From a checkpoint of a small transformer trained on Wikipedia.
Architecture: RMSNorm before each block, rotary positions, no biases in attention or MLP, untied embeddings.
MLP neurons of a small language model. Each row is named by its layer, matrix (gate and up: input weights) and neuron, and shows model dimensions 0-95. Each number is 128 + 24 x the weight over its row's rms, rounded and kept within 0 to 255. A neuron's up and down rows have the sign that makes its largest values positive.
A block is one neuron, or neurons of one layer that tend to fire together. After each block is what it responds to, as a language model described it from the Wikipedia text at the highest values.

L3.gate10 [161  94 153 117 197 136 106 112 154 136 168 135 127  91 157 109 112 114 118 128 153 112 118 102 136 116 105 168 159  93 119 101 119 100 112 118 124 114 142 156 162 118 158 116 164 111 175 115 144 127 127 148 113 113 123  75 170 117 137  80 119 139 108 109 152 110 115 155 140 167  99 134 172 152 123 120  96 108 106 135 121 105  96 158 130  95 134 136 145  91  86 122 148 152 101 128]
L3.up10 [129  95 120 150 126 166 116 134 162 119  89 154 142 125 135 105 134 121 134 155 107 132 111 116 180 162 100 142 147 193 128 120 103 136 108  97 168 114 134 141 118 110 119 125 142 112 154 147  90 106 105 143 136 156 120 140 171 131 106 136 145 120 143 123 110 125  81 111  98 135 110 151 117 176  98 137 132 118 142 150  98 155 127 172  88 143 130 131 151 178  71 136  99  90 147 116]
L3.gate47 [185 170 111 104 152  98 131 137 129 154  99 150 152  92 134 112 149 104 103 171 118  98 121 102  90 159 114 164 122 120 139 105 128 151 133 163 117 132 129 142 111 128 169  54  98 123 145 138 142 149 141 125 130 138 125 119 147 105  79 135 146 182 106 122 145 161 118 124 102 134 144 139 145 133 163 154 171 128 128  89 136 151 167 152 125 133 135 134 146  93 130 119 122 115 114 140]
L3.up47 [141 133 124 121 167 100 127 156 167 128 140 165 166 175 135 103 134  74 114 115 151 159 129 124 126 154 126 144 125 151 107 167 124 106 138 127 147 139  83 166 157 120 106  72 103 114 162 113  97 143 109 171  98  90 150 124 109  90 166  96 116 167 126  94 146 138 147 152  89 148 110 176 176 175 164 145 187 125 170 162 116 130 139 113 112 107 158  95 100 148 133 133 138 120 131  62]
L3.gate63 [149 132  74 115 125 125  84  73 110 131 109 129 125 129 118 113 131 158  75 108 162 107 132 162 106 113 121 146 116 160 135 118 172 131 143  90 195 170 108 125 124 145 123 107 129 128 106 142 101 115 162 136 100 103  73 138 128 101  87 127 121 150 130  86 124 115 138 157 163 116 105 138 111  85 166 127 143 149  77 136 106  79 132 129 130 119 137 124 139 114 101 119 157  90  83 126]
L3.up63 [118  86 164 108 180 102 146 116 117 135 104 168 113 111 136 172  93 113 141 161 170 110 130 172 187 137 162 129  97 134 171 136 118 131 183 124 136 182 133 127 138 133 154 169 164 123 120 167 126 108  64 185 152 150 121 102 184 134 113  95 123 145 172 165 144  98 127 125 188  93 103 130 133  96  79 137 161  98 137 109 111 137 105 134 139 152 140 125 115 133 114  95  74  87 130 156]
L3.gate123 [108 161 106  81 169  81 139 160 149 122 133 149 115 109 155 141 130  98  68 152 138 157 106 109 123 171 127 126 135  88 133 107 123 122 132  87 109 101 162 127 145 134 117 118 106 106 142 100 114 194 116 115 100 124 119 114 144 111 152 121 114 193 131 125 111 134 126 108 154  83 134 143 111 149  89 136 163 122 131 158  62 147 155 106 102 120 153 109  95 107 135 130 109 150  79 132]
L3.up123 [122 140 117 213 135 135 130 145 163 110 100  96 138 129 147  94 117 131 127 139  99 155 171 144 170 124 140 133 131 125 137 166 135 106 124 106 104 146 107 157 143 138 123 122 122  82 149  91 132 135 119 129 169 117 148 100 137 105 131 111 138 156 112  68 121 164 124 116 147 127 123 156 153 109 151 133 114 117 106 191 129  85 110 124 145 160 126 148 123 165 109 131 141 107 164 126]
L3.gate196 [105 133 103 134 166 147 156 101 139 103 112 120 121 110 146 110 132 117  98 140 163 168  98 167 100 119  95 154 158 108 128 122 146 101 128  93 107 126 153 116 104 109 150 143  97 144 111 108 142 137 118 193 152 120  92 119 121  68 129 166 139 158 101 142 143 104  85 116 109 135  96 157 123 108  83 154 174 136 121 118  67 120 105 156 122 134 139 124  89 113 117 155 139 147 139 138]
L3.up196 [121 132 121 173 177 165 109 129 137 139 115 140  92 128 144 114 129 106 135 163 123 136 132 187 120 141 124 162 146 141 149 112 113 132 119 116 188 147 140 148 147 112 154 140 127 125 106 137 131 134 148 141 177  97 128 105 130 112 121 137 119 148 130 139  67 128 152 111 119 133 162 157  65  92 113 147  97 131 108 188  86 152 155 158 145 166 106 110 115 121 107 135 103  76 141 140]
L3.gate290 [123 145 121 111 129 131 151 128 112 119  81 102 101 169 158 126 139  89 123 110 100 154 120 161 144  90 131 119 131  83 143 130 153 131 119 146 143 108 127 106 154 115 137 132 114 112  99 111 129  97 126 123 123 152 109 100 118 162 178 170 115 163 142 145  89 143 115 153 106 131 116  91 147 159  91 157 151 116 169 126 134 127 191 113  99 152 164 144 150  71 155  74 119 152  83 132]
L3.up290 [116 120 111 102 135 132  89 112 123 140 134 134 145 160 138 110  99 174 124 136 146 162 120 105 105 165 131 138 135 144  96 147 120 142 119 155 122 130 121 112 175 138 140 113 119 146 120 151 147 131 121 129 139 147 157  80 125 130 132 158 137 106 145 117 101  63 127 118 124  98 153 103 161 140 108 123 123 139 120 104 100 188 155 135 119 131 144  98 162  95 124 114 158 111 123 130]
L3.gate345 [137 147 138 108 113 164 107 106 104 116 123 133 136 130 108 162 127 136 126 117 121 107 150 115 117 141 116 130 124 128 174 131 170 115 120 113 138 145 147 103 138 109 117 126 161 115  95 146 141 127 163 171 104 151 103 141  97 151 136 122 135 140 157 139 133 123 132 112 134  91 109 110 110 121 107 120 116 127 210 112 114  82 114 128 169 116 127 112 148  95 126 154 119 119 109 123]
L3.up345 [158 100  81 117  66 132 117 161 139 115 103 158 101 114 108 149 138 139 142 141 106 109 134 126  89 147 146 149 120 136 109 117 151 177 137 110  98  88 146 143 137 122 113 145 144 159 112 108 131 142 165 161 139 100  95 139  86 142 136 132 122 146 108 104 148 114 110 164 187 124 139 137 144 125 117 117 129 116 119 151 126 115 120 130 164  89 108 141 181 115 150  91  30 105 148 146]
L3.gate694 [137 150  79 121  94  87 131  97 112 126 115 137 129 111 137 117 113 146 141 156 145 158 134 137 136 120 156 115 117 112 135 176 129 138 101 118 135 129 125 147 155  96  93  73 125  85 134 133 121 166 160 179 117 107 128 130 118  95 107 125 144 138 140 134 106 174 130 141 136 168 155 127 187 127 111 108 130  96 136 155  98 116  84 141 110 147 122  98 162 126  94  95 103 130 171 119]
L3.up694 [141 104 108 101 122 130 132 130 129  98 167 136 150 108 109 105 125 106 137 133  90 138 138 140 123  96 120 139 134  75 161 156 134 113 128 169  99 107 154 160 130 135 114 105 183 113 100 144 147 129 178  99 116 155  87 137 148 126 161 138 139 163 122 138 123  97 118 148 154 138 162 119 124 150 138 144 125 135 153 163 143 111  90 104  95 144 163 119 103  83 108 156  87 130 108  79]
Responds to: Word-internal subword pieces, mostly "il" after p/b/c (pupils, pilgrims, possibilities, Cecil), plus "ul", "al" and occasionally "who".

L6.gate5 [131  98 113 166 119 118 107 120 102 113 153 133  76 142 123 120 134  89 105 115 105 139 137 137 114 109 132 121 131 120 114  92 140 130 137  76  83 128 137 182 110 152 137 149 141 151 106 120 134 152 126 111 168 148  96 123 106  87  99 148  89 152 144 133 161 137 169 154 153  73 126 140 155 133 129 115  94 138 125 107 126 143 122 111  99 144 166  76 124 143 124 140 107 128 103 144]
L6.up5 [122 179 111 150 149 154  64 108 158  96  86 132 125 201 170  97 116 118  87 151 142 140 119  99 116 121 117  81 160 104 128 122 105 150 106  99 112 158 127 169  78  93 140 130 123  92 129 143 123 111 110 100 148 164 116 151 123 174 157 148 101 148  96 138 105  98 140 145 141 113 176  86 154 129 113 141 104 124 140 120 106 108 106 145 117 108 135 165 112 105 131  98 138 165 138 130]
L6.gate40 [151 142 170 128 191 105 140  99 137 118  92 177  94 110 143 109 165  86 139 116 172  88 134 142 155 129 101 152 171 139 132 129 129 157 131 174 115 159 116 157 132 104 155 119 165  76 135 109 120 139 116 101 133 119 128 115 106 100 142 185 126 139  87  99 170 127 128 130 133 148 121 114 131 183 114 119 124 135 103 134 117 102 147  87 131 116 128 134 126 143 155 138 163 139 125  99]
L6.up40 [142 137 110 156 161 135 117  94 146 133 131 131 116 119 134  94 109 150 104 177 123 174 133 145  90 103 135 106 134 137 107 127 101 125 155 123 135 156 146 103  78  94 115 128 138 150 142 101  76 110 137 151 117 158 119 131 151 124 149 128 109  84 113 150 126 120 143 136 138 168 155 151 114 194 131 111 130 110 114 134 108 104 137 122 102 143 107 116 104 156 119 137 102 111 128 120]
L6.gate100 [126 129 129 101 107 110 124 143 104 119  85 139 111 114 131  98 143 129 112 170 141 170 143  99  98 155 146 146 143 105 128 114 127 128 154  80 112 133 128 181 152 109 114 143  99 120 139  96 129 137 143 150 120 169  97 107 111 128  99 165 156 121 104 102 120 116 121 133 116 162 129 116 102 112 116 127 154 144 150 150  96 133  99 109 142 154 147 111 106 125 126 118 152 156 127 157]
L6.up100 [134 120 130  89 115 109 156  87 158 109 113 156 111 143 151 144 142 128 120 146 137 124 114 109 163 131 109 121 120 148  77 113 114 131  85 153 119 128 124 154  72 104 147 134 129 128 141 115 166 106 115 103 127 124 127 113 148 115 144 117 106 121 159  89 152  96 137 108 105 117 124 140 143 158 129 127 105 131 144  78 121 106 190 102 123 120  98 107 148 149  91  97 132 173  97  66]
L6.gate110 [114 146 132  98 135 100 160 114 102 112  80 102 122 171 159 102 122 151 158 132 120 122 144 140 142 166 146 113 120 116 116 119 121 144  84 116 155 134 155 127 108  92 154 166 153 137 123 110 146 139 168 135 133 135 131  85 141 133 146 195 107 140 130 143 131 100 148 158 176 117 131 158 151 140 140 128 122 133 127 148  95 114 157 134 114 133 114  83 175 102 137 124 184 120 145 120]
L6.up110 [118 129 123  89 116 130 177 104 107  98 144 175 147 101 170 120 126  71 181 148 150 135 147 172 115  93 121 146 109 151 152 109 102 127 142 117 140 133 139 157 136 162  69 111 155 124 165  91 148  81 114 152 155 179 126 150 115 142  98 100  64  98  97 152 125 153 132 104 102 159 127 119 140  94  88 139 141 135 149  86 192 168 117 137 118  89 127 116 107 156 175 136 104 136 117 116]
L6.gate157 [153 144 154 132 116 117 112 140  74 109  74 143 134 130 159 116 126 150 127  96 116 176 149  99 122 113 138 135 145 108 107 164 136 128 127 133 159 163 127 124  98 131 138 124 113 155  96 126 137  70 142  94 112 161 125 102  92 139 131 179 129 137 115 128 148 106 119 134 118 149 128 137 142  91 154 102  89 132 149 214 135 134 141 130 108 123  75 116 107 136  81 116 135 156 128 126]
L6.up157 [148 159 163  97  90 145 146 124 123 126 192 141 132 124 114 115 143 159 114 116 110 137 187 185 143 137 119  84 124 244  91 128 137 161 140 167 140 147 132 156 177 140  98 116 148 110 106  99 114 128 134 147 114 182 163 112  91 110 134 116 141 116 166 137 150 107 137 146 147 137  81 150 123 127 132 115 116  91 121  79 141  90 124 165 178 136 116 131 109 176 111 158 154 134 154 102]
L6.gate409 [142 119 135  97 137 123 133 116 145 168 142 135 123 137 174  89 142 137 149 149 141 145  94  80 101 156 125 141 146 116 103  90 163 112  97 121 124 134 109 117 153 107 151 138 147 143 159 152 130 117 107 126 124 143  99 127 137 130 140 117 117  91 153 117 136 126 146 108 147 135 137 147 112 127 132 126 134 185 147 107 150 138 121 122 112 128  92 114 145 141 139 164 137 132 127 167]
L6.up409 [141 146 148 107 112 104 135  96 146 122 129 140 133 147  96  98 161 146 152 122 150 115 136  82 138 160 165 121 165 109 107 107  78 110 120 160  99 117 145  89 126 141 155  94 120 148 122 134 176 114 162 160  83 118  72 158 135 117 116 150 144 117 130 124 162 130 132 133 134 122 131  94  99 151  95  94 140 127 167 144 141 141 125 148  95  87 146 121 106  92  87 162 144 135 128  94]
L6.gate595 [100 121  81 124 122 127 148 137 143 118 144 107 129 124 131 130 138 117 143 136 172 128 136 169 114 127 113 137 161 117  98 127 123 164 126 119 133 111 110 109 166 135 113  98  76 111 115  73 135 132 114  97 121 136 126 115 158 176 135 176 122 131 157  93 145 112 112 102 165  46 136  86 130 105 129 146 186 157  81 124 130 128 132 128 125 153 129  72 114 108 142 143 157 147 107 136]
L6.up595 [150  99 133 130 113 115 128 107 116 127 102 144 115 124 145 167 121 160 101 128 154 104 115  96 148 124 166  89 130 112 121 124 111 131 127 112 168 127  92 150 136 110 125 178 136 174 162 117 131 147 111 128  85 151 134  83 124 133 132 119 114  72 135  98 124 139 116 153 130 124 108 117 156  91 148  90 156 141  74 146 111 152  92  76  97 116 164 133 117 174 119 153 138 135 120  99]
L6.gate654 [166  77 112 116  96 101 147 130 146 143  64 138 144 142 153 149 118 147 154 118  92 151 133 119 150  81 142 114 116 118 137 169 134 147 111 100 139 140 119 138 135 108 162 118 159 143 111  89 140 132 142 142 102 132  68 130 102 130 143 176 108 102 133 110 127 107 146 134 124  90 151 134 122 161 130  55 135 137 128 181 118 117 115 158 107 146  92 120  99 169  95 138 154 124 150 126]
L6.up654 [ 93  97 127 150 173  86 155 152 104 126 130  98 139 118 119  91  95 161  96 145 101 156  92 142 118  85 125 101 137 121 161 133 117 147 132 156 129 169 146 148  74 130  62 137 162 132 130 110  93  87  98 148 113  96 147 119 123 127 151 153 102 131 127 147 116 122 152 161 114 114 127 105 141 150 137 145 127 120 133 114 110  80 107 154 106 168  84 104  58 180 105  99 122 122 131 123]
Responds to: Second subword piece of a word split into tokens, completing a prefix piece, as in acc-ount, cons-ist, cons-ult, opp-ort, and York after New.

L4.gate176 [104 104 129 154 145  87 110 119 137 111 146 154 137 159 165 115 161 111 109 105  94 118 104 110 121 100 131  96 147 131 112 138 163 137  92  88 155 143 132 139 142 123 134 121 104 100 120 118 166 110 192 102 133 132 141 110 115 114 111 127 102 110 124 111 139 152 129 138 114  91 142 128 139 134 127 126 129 149 166 118 115 134 173 103 113 117 112  87 159 166 112 122 194 141 154 103]
L4.up176 [123 116 140 125 107 148  83 146 137 144 107 111 176 172 148 144  92 113 105  93 141 142 132 144 148 137 120 123 125  93 132  98 125 135 159 138 121 129 117 131 119 142 168 114 168  97 101 155 155 108 173 137 151 153  78  99 146 152 152 123 135  90 166 141 130  96 143  93 111 102 114 117 106 133 101 178 104 140 171 155  86 150 146 110 150 142  82 157 184 152  87  91 152 141 127 125]
Responds to: Word-piece continuations inside longer words, especially "imp" after a space (imp-acting, imp-osed) and adjective endings like -ical, -ial, -ious, -ing.

L6.gate121 [118  86 148 164 125 127 114 185 113 153  99 101 155 181 146 133 117 101 132 161 154 121 120 106 140 109 157 146 124 128 115 109 129 117 136  93 116 113 155 103 103  98 128 144 143 101 115 138 170 151  89 165 140 130 128  87 103 105 102 115 105 123 167 125 150 171 120 139 145  94 113 127 159 155 131  71 103 180 150 160 113 112 128 135 103 154 113  93 148 101 137 166 161 150 154 146]
L6.up121 [126 123 163 186  97  76  80 150 149  87 133 165 165  87 139 146 181 103 145 138 108 157  87 110 141 159 153  97 128 124 146 164 121 130 112 142 132 111 142 113  98 143 111 177 125 150 121 133 110 136 131 145 119  98 121 143  83 117 121 156 166  85 162  78 145 147 131 117 105 108 161 143 160 121  99 133 132 137 143 114 107 148 121 147 104 143  92  95 137 145 129 136 143 112 150 108]
L6.gate187 [107 156  74 174 140 112 110 145 179 164 119 150 112  95 163 179 102 102 145 103 149 129  88 154 134  91 129 124 128 119 127 117 155 102 139 143 100  97 164 116 137 129 118 162 131 156 120 192 130 119 126  88 104 113 121 123 107 151 131 171 133 139 145 171 128 115 131 130 110 113 130 149 119  87 134 112 114 136 142 161 115  60 197 130 117 149 105 121  96 137  98 149 141 114  95 118]
L6.up187 [143 115 116  93  85 136 131 138 115 104 110 102 185 174 117 167 153 134 131 133 167 141 155 179 111  99 155 137 138 165 112 168 123 116 121 151 143 137 139 131 110 148 111 123 120 132 166 142 139 152 128 132 123 154 133 126 136 121 144 148 133 138 155 100  75 125 143 132 128 158 152  81 166  84 130 142 160 129 140 183 162 143 118 169 126 130 127 134 149 122 170 168 142  81 161 162]
L6.gate428 [144  73 136 114 167 116 137 100 128 193 142 144 183 155 147 145 136  73 148 138 118 122 123 138 103 134 152 138 167  90 128  99 160 159 104 130 175 146 174 152 102 112 118 102 125 109  86 128 150 109 153 143 139 182 159 146 110 149 123 111 106 113 141 123 140 106 150 109 155 118 121 145 150 144 139 127  96 150 111 123 137 162 112 125 119 150 138 119 134 130 176 162 127 106 141 130]
L6.up428 [ 95 121 130 126 148 127 160 143 102 109 137 161 126 160 134  87 144 125 121 137 142 115 136 138 115 154 148 147 126 109 143 113 120  80  89 155 149 126 137 112 141 123 106 143 120 134 136 159 105 143  97 106 116 145 101 143 110 174 113 102 117 137 151  99 123 179 145 127  73  90 135 120 159 122 131 128 155 137 110 160 109 150 145 195 113 150 144 151 111 132 110 100 123 126 138  92]
L6.gate458 [131 102 179 147 120 119 119 109 131 156 144 158  93 127 154 171 168  95 114 113 143 110  85 130 135 130 140 154 141 136  86 139 164  97 117 162 124 129  78 155 129 106 141 118 159 144  92  96 154 128 176  65 128 122 139 125 128 124 108 152 161 100 176 132 134 113 101 120 146  86 120 138 152 138 113 116 125 159 111 108 160 118 129 158 135 118  92  95 135 111 112 125 113 126 134 132]
L6.up458 [176 123 154 128 145  95 126 161 151  79 120 124 198 121 130  86 105 130 129 132 100  60 134 145 105  94 142 119 113 141 104 157  99 130  97 149 121 125 118 121  84 144 155 138 136 158 108 120 111 110  93 148  92 116 112 121 155 178 137 112  95  76 155  72 165 160 124 100 142 147 115 122 151 132 164 124 116 115 138  88 125 125 157 123 131 131 144 106 150 126 152 108 135 132 140  81]
L6.gate496 [132  94 151  87 136 121 123 123 173 158 112 170 117  66 178 140  98 183 136 116 130 132 103 126 144 104 144 146 138 134 134 118 120 116 146 113 161 114 172 126 116 126 149 133 145 151 124 138 155 121 109 118 127  56 113 148 100 111 103 124 104 125 198 115 163 152 122 124 148 143 122 158 100  99 131 140 157 149 145 125 113 143 112 153  85 165 142  90 150 136 155 136  93 150 112 153]
L6.up496 [143 141 121 125 104 143  97 133 183 119 177 135 159 105 125 166 150 130 131 161 141 164  65 120 124 101 134 147 124 120 145  97 124 116 147 137 118 149 156 136 115 151 112 125 112 144 109 148 111 144 155 114 168 137 117 133 110  75 134 126 114  77 163 100 149 126 132 121  85 132  93 122 110 123 112 141 110 125 121 145  96 117 127 153 101 151 115 113 189 152 116 105 153 145 130 146]
L6.gate534 [141 109 145 154 122  96 141 140 138 128 106 109 145 165 146 157 145 176 108 115  91 132 120 118 112 158 129 124 118 140  88 148 111  77 169 144 208 118 141 130  94 121 127 109 129 100 124 120 171  93 104 164 110 133 104 126 166 127 121 151 114 139 166 126  88  99 105 149 130 169 139 140 130  86 118 102 141 113 112 171 120 114 107 184 105 158 154  96 134 124 114 112 143 119 160 150]
L6.up534 [114 194 165 129 155 125 129 166 141 119 135 157 126  85 161 143  96 141 120 140  97 119 128 158 132 154 110 190 147 135 144 122 146 152 145 177 150  99  99 140 119 114 143 128 146  81 113 141 110 114 127 154 136 126 169 123 144  93  96 133 109 108 157  78 108 127 125 145 135 102 145 142  87 132 135 141 116 165 147  91 104 105 108 120 136  84 145  82 127 112 118 147 133 119 163 124]
L6.gate557 [140 166 119 128 115 116 168 111 158 131  69 141 159 142 111 136 153 131  99  93 105 141 108 125 115 123 150 131 143 141 120 109 119 127 105 129 153 123 141 134 112 132  71 154 166 156  79  91 190 144 120 115 106 123 125 141 150 118 140 130 137 154 124  64 109 133 122 140 125 140  65 140 175  98 107 109 113 150 129  94 114 131 156 173 130 149 151  76 166 158  71 121  65 129 118 116]
L6.up557 [162 128 104 156 159 101  96  92 142  92 147 106 110 142 132 168 153 157 131 143  68 134 126 141 120 115 119 123 156  74 121 119 120 175 121 142 120 116 126 139 151 177 122 127 110  89 131 131 127 159 127 115 105  80 139 148 122 106 149 150  95 127 151 132 102 160  91  91 109 122 128  65 153  84 128  88 112 133 109 134 143  89 110  75  73 127 102  93 124 152 144 134 123 112 140 124]
L6.gate603 [ 92  98 156 111 120 103 120 120 113 152  93 141 104 137 117 112 157 131 126  98 167 112 123 137 144 142  98 147 118  77 170 133 102 141 106 171 137 129 139 147  88 144 130 115 132  62 116 121 151 130 117 147 138 100  65 119  91 140 119 129 117 136 131 131 163  96 136 123 160 135 117 156 140 145 149 138 108 154  95 132 123 160 110 113  82 103 122 108 152  81 155 151 104 125 121 146]
L6.up603 [131 124 103 109 123 156 164 141 128 125 107 123  90 127 158 115 178 118 141 132 115 141 133 118 129 126 181 125 147  99 136 113  93 107  97 133  69  82 187 174 128 165 142 156 134  90 135 132 108 142  87 123  89 123 161 129 165 136 107  97 128 150 139 135 118 115 104 159 119 102 127 107 228 107 154 121 162 133  97 101 118 116 126 119 171  96 149  94 131 138 109 142 117 113 144 111]
Responds to: Interior or suffix word pieces of long split words, completing a stem before an ending, such as il in vulnerabilities, ous in simultaneously, ial in substantial.

L4.gate216 [106 120 175 133 137 131 131 136 108 114 147 136 129 134 124 116 118 119 125 125 127 219 131 138 162 130 132 142 124 154 152 115  88  99 139 143 129 149 136  91 115 149 120 128 117 160 119 144 149 104  95 131 137 143 128 153 114 149 104 101 137 124 165 173 143 117 111 136  80 111 148  95 195 110 128 153 169 149 136 155 142 109 105 148 139 144  65 109  90  87 119  97 121 138 138 123]
L4.up216 [107 110 128 130 152 126 103 107 133 128 112 146 127 105  91 100 107 102 146 156  63  95 136 110 132 132 135 137 134 130 123 137 106 112 151 122  84 151  67 143 102 105 128 121 149  96 164 114 144 107 154  89 103 149 140 145 120 127 102 124  92  85 104  96 142  93 180 146 133  79 130  94 132 103 135 110 140  99 138 175 135 125 115 103 160 124  95 107 148 133  69 107 112 127 145 144]
Responds to: Word-final or middle subword pieces that complete a word begun by an earlier fragment, mostly names and rarer words, e.g. Bron-z-e, Hein-z, Phil-ip, Pil-g-aonkar; also the colon after "Country of origin" in infobox lists.